Weights of a small transformer language model.
Architecture: LayerNorm before each block, learned positions, biases, tied embeddings.
Training: a variant of Adam for these matrices, 11399 steps.
MLP neurons of a small language model. Each row is named by its layer, matrix (up: input weights) and neuron, and shows model dimensions 416-511. Each number is 128 + 32 x the weight over its row's rms, rounded and kept within 0 to 255. Numbers have three digits each.
After each neuron's rows, "fires on" lists the tokens most often at its 100 highest values on Wikipedia text that the model never trained on; "fires after" lists the tokens most often just before its 100 highest values on Wikipedia text that the model never trained on.

L2.up1635:114112099128104122116156164145120084169129104067134142066106167101120167096158097079107093106118153092168186055136174109095173153137133203093200039131086166173084073118114127132119162099119151096108118132104120100161134149180173127113193183119163117133141107156132062172130054041130153139
fires on: "| ", "% ", "G "
fires after: "| ", "Votes ", "G ", "% ", "Time ", "Candidate "

L2.up440:149067079143115124148157120115182128166114158182108083100128080155154151155151133115121078106129119123087159083163115155190135155107132109080091145152141134110142179060136053131149132082136119180109205141130135148155125102098185165213188141181100143103100170136138079033137102118139080113
fires on: "| ", "0 "
fires after: "0 ", "| ", " ", "— ", "1 "

L2.up1976:166116117139072151135126156096101083114146086110126096185138112148135175145139132170068131127068152089092137112162106123161149133096118172159070147174125178172121130109137106149117131139152188124110172165124105117120115152095216217138172147154141164126106174138120124141110171160116085129
fires on: "0 "
fires after: "| ", "202", "199"

L2.up1539:141102064119148097130155136103144075177103144137108082125111138183148133151139173069121081148170124121151159105128194190151139157086113149135133064128171124073148167188137125096087156120118126112121160128105105153148128145139163159163147111157187167096091125088128105121087085105117073062
fires on: "| ", "— "
fires after: "| ", "0 ", "1 ", "— ", "3 "

L2.up988:125143109107159161126128166084168127109119116187042099100110087150125146166134177201083162146122111083153087167180116177130089089063074167125101087169134155179161141106156139142100098124091141113121135201202134118106131086121168101172095120144153128138141128100091117126162163161095096090
fires on: "==", "===", "== ", "Website", "\n\n", "=== "
fires after: "\n\n", "- ", "\n", ")"

L2.up926:126115164109045132117134134088128083119124069103118185180119158144082208123096158121126090164100126169138172104070169099144121152091114155127134125188196127117209169092083089105144092131096123164071112183154149121170143140046085072099130119132128099129126095108126142175084123113137091142
fires on: "| "
fires after: "\n", ") ", "details "

L2.up491:146127097123124111114148172173147101141140179101138147091122138165096119157128092087159134083082169102095127157103133159121128183088128190099105094084157105166105122064120028092093088110128109052133122135125124109106116123074155102134155141125132064120128128088116074138195090066191080122
fires on: "th ", "Date ", "; ", "nd ", "| ", "st "
fires after: "| ", "2", "5", "1", "th ", "No"

L2.up1755:130189076141094122102147092120093137129116161149108103144125066133119147081203130123199141100126156177175142068093174166120110200106097132114100158117159176082080117156157101146103153134148101121158089178202142160179162162135135141099117168115163096111102171158130131092196122158107199163
fires on: "most ", "following ", "first ", "only ", "time ", "est"
fires after: "the ", "The "

L2.up1174:174115150101137143151158155098118133121085130101096139141152124167098205133075137109104077075109104139179118078200141146100076149130118091110116165140136136122209082140133101109121118156124150142091117164132104114170064122164161093109187161170132129125113128121098072176135085085166114195
fires on: "0 ", "G ", "82 ", "Electric ", "= ", "nik "
fires after: "| ", ".", "ita ", "P", "izh"

L2.up1611:086110131158145108154146169116120099172103135084109163118125101143100140123139179123106158127088081180123149128093111153120150173116121108162171125134113164106076147201118110123125097134109132111105103115108118143149139109126070086140146111163096132119093127137128093094220083117121128078
fires on: "\n\n", "$$"
fires after: "|", "=", "| ", "T", ")"

L2.up1875:092133180131142140112141100201115116153101114069123182074124183168165102074151046114111128118126136081123124138166121132146170158116112177155158127110153212138125042000115050142067105066199149140125144109084134147151165115115141086146132136145137126099142140173141114094113088100118119168
fires on: "—; ", "ft ", "Set ", "drawing ", "—"
fires after: "—; ", "| ", "; ", ", "

L2.up965:099177079154142149143171087130139101116131156120098114104101131116140134095119117104067144166110131132136141116086134189134163217062108128128148110102158119120160139118134042163104162104137170162109085150160089150145131156098191142147098155066173033119122140174092069052124061150109120159
fires on: "Total ", "Win ", "Loss ", "@ ", " ", "• "
fires after: "| "

L2.up1524:145136048121048128106148150156124114107109081179111166104132092086083106121103146181198092140119107141143094120132121128096119097128121179141097133144122111132145154147113159161104101099121135172092096147141109129160183119120102121101138093138164140099145078174139155160099140088169151167
fires on: "| ", "first "
fires after: "\n", "\n\n", "Party ", "The ", "the "

L2.up1990:171173068160133116141107165095048077121097136183093162128131156116111147146122155106152156139148067155118094141078130131147110181116096128139089143124107118145165150140142122161092115102190123157133075155137111093174153156149180178186137177078097118116168094140081159103119115166137106100
fires on: "- ", ": "
fires after: "\n", "\n\n"

L2.up608:132131151103109165077117092144153141104125152136131083126134121078150098127177145093095163068104082129125084085154126090162176157134127123156146127125163159119131105115116125117179084123104067205119081097225161130107158144137120146134180148136168090113156123165118145176174136114134178185
fires on: ")", ") ", ": "
fires after: "8", "9", "6", "4", "3", "1"

L2.up1517:118172088163178120136130158101086144165177110094102102096124113118130113152161147126173082062093147118147137097143166162194124092060122141154101131088133228102157083160126057127044180107122167079106142130132131084119143189168172129176175145134084124110147156093134043140150034140151135141
fires on: "| ", "+", "0 ", "−", "."
fires after: "| ", "3 ", "1 ", "4 ", "0 "

L2.up1334:224114103121146090125172130114085105130153097089117114109120092140189081146108082149135107080153161078132110127121184125168167135108168151137138154175117146126126145153122144173145147139125076124155160141127111119132123103131101134121142158114125131104110159093119127111137101114112152135
fires on: "| ", "G ", " ", "−"
fires after: "| ", ") ", "G ", " "

L2.up1836:236097141098099129110127111116122131130128149148126109130150100142081076167104146139081112134119091158178176133120112130067099146110115185132052102172151116090138067141081089128127117072136128164000083167211135144128136112111109125110131128164124129105140157153120128079098090123115084125
fires on: "0", "| ", "0 ", "1 ", "2", "2 "
fires after: "202", "201", "200", "–", "198", "199"

L2.up544:184158102080076173145148135184178106091160128176103089170139119145062182153114151156106154130108077104113118087168145142097139198118059137163099127147146094123169138072186115126076079097107168131090130169158103120118166144110172161132065127155122175098114092148091078136041071107086141094
fires on: "| "
fires after: "\n"

L2.up1695:116117099157195146097142125112105101113189144079132107172156134154081135169168086104096097118114169099104148136079111141173100125083110164096072142118107143088103094118135100133081126136117112189082144157139112080140093121088155175152136088208077061121119119096139122166189100141163126140
fires on: "\n", "The ", "A "
fires after: "|", "| ", "- "

L2.up1556:122108112154106177157116134130093138146112154192130176152149157081154170140069110196138116103111073117106190096139165170097138115107097165112133063141180191167191140076111175103068152141094188069060091130155108101138085070145163123166159120212131145137105148104124135123180080063143082102
fires on: "| ", "3 ", "W ", "9 ", "1 ", "2"
fires after: "| ", "Clay "

L2.up227:167057122098134131124137180130107126085072169163133148079119054154119091168084133084085115106099081071111105142198193148064078139105135124059081133153123134122145077097122068139130131115102068144137091133104142160158108112101121106124145148162151092111126125129118138129180129146173118168
fires on: "— ", "0 ", "\n", "4 ", "9 "
fires after: "| ", "|", "201"

L2.up1261:111145090107116094132154173125119102172164097133127128117121120146120100108148150099178077147117128106125133166140222139138160109114127149113111140093104117127143120082097124120115147120159141146105104149141116119195102078078138110167150088181140118138112119078112095146164122125192120186
fires on: "and ", "; ", "but ", "| "
fires after: ", ", "; "

L2.up195:097152129132139131143141095091165091115115109139100136101120151161124121182127094063089099178124151111181104141133128143168139206109134173041160103120135160135172119065117115126117141123125145111127138129137135060145103134123124146139227193164149089111120082101130071147170083081154124143
fires on: " ", "% ", "\n"
fires after: "| ", "|", "; "

L2.up1523:115058097167133126106131203174122119150158111132133157108145188088134123126086100086151123143082157148144119143174134138122150137123115202082077089123179093191167100065086181141117172073144108151150108114081141171174092116093189181172096167042147122116102089153133110091124122136176107129
fires on: "| ", "|", "/ "
fires after: "\n\n", " ", "\n", "Rank ", "Year ", "Score "

L2.up370:111156100087093147149135143152109095177071131153140078040131114185084156135140092119078115124114105157171175147159166093140155148131112146174096099128170193079182160170143123117121102123165085087081171127121099158147058121093133158119148147171148150148166106095114122121219106128121159097
fires on: "3 ", "| ", "4 ", "1 ", "9 ", "0 "
fires after: "| ", "0 ", "1 "

L2.up1303:118178112164098127162129079140138121135128072179096118127101087089104152120140124136115056136051110138146099134097178129132161129071101127159134132103129148132116119158122114130101146120071104199184124120163095135145102105061081151171102131143103138089152125123116132132125081123172110143
fires on: "| ", "=="
fires after: "\n", "\n\n"

L2.up221:146140129140145147157136150121100101149082122147133150108068087175209123142166129115085163092169121122099126150165126159119099101103132107159156151104211190096139134172125087122091134131128092138110138101118139108154154085164132164130103135155218080152161073050127056138123099162108123110
fires on: "S", "4 ", "10 ", "3 "
fires after: "| ", "–", "the "

L2.up1619:141114103164150101105183083113145123183146135118103074156127129172060137102150117098098079115182137082169171058163157179154130170112122110125123100104175185116130144131100155110088141201118159100139124114198100114144090112124165121174150153158107088127100165080133102079069071145102131136
fires on: ".", "0 ", "| ", "1 ", "25", "24 "
fires after: "| ", "— ", "."

L2.up593:169100064135179118161144117095164121186132141107061076149110162141139136154147149094092077104123139116145199120155165214182114134099141181120113121103175172086182105127106118110164169067088159132024136107152116101117130146153109122139141123120102124101110120078130082109130065120097174170
fires on: "| ", "; ", "0 ", "0", "1 ", "4 "
fires after: "| ", "; ", "1 ", "0 ", "12"

L2.up1779:132134168107019145179126218130121116138123091107106118132115169090120142109103159115120130171116116124145144107121156116131203107123097157154124085168127145167112174090128096122122130118100144114066144139148143147148181095075084135097181141149097143123137075077124145116146110120178133119
fires on: "and ", "or "
fires after: ", "

L2.up1279:131216067164175139154133173112104136149159121068134190091116138186093149156134168092174127114158079106092176084076142132122097144063091155132135137172085167187158197158129163124064138117134106196154146100184129112136099171115145171148123150108146133145108086109112081117152090054099101077
fires on: "\n\n", ": ", "- "
fires after: "==", "===", "\n"

L2.up87:162147128163147104132143172069171114170094159097106173147127158186154145110117099108096101110124108120130111129186176170188052197071080150113137115106138093164100144102124118133166202123146151151151106137150152130127105149065156175176099148110167057114099096174112177102164124123090162119
fires on: "Win ", "Post", "Majority ", "at ", "hold ", "Turnout "
fires after: "| ", "- ", "Republican "

L2.up706:147132101161177127114135113084129139138155082096073085150097109130110114153155134086124092022115159095128197088154223152200106135103112176144150137133163162113199105127064073109114156129132112130113115126168100085149185164126168159133156121194129153106110103067134108069169075117166134116
fires on: "| ", "0 ", "1 "
fires after: "| ", "0 ", "3 ", "2 ", "1 ", "4 "

L2.up873:122187076109123103141138171166105102151148146145115108073112088117186079136150185109153134121118098131111194142140141165125179180096108141080092082121167125059193132111082119153041179109132121090075157117124151175159129173137145135162143122111162117121117149060113093082142062098174166169
fires on: "| ", ". ", "5 "
fires after: "0 ", "| ", "4 ", "1 ", "5 ", "3 "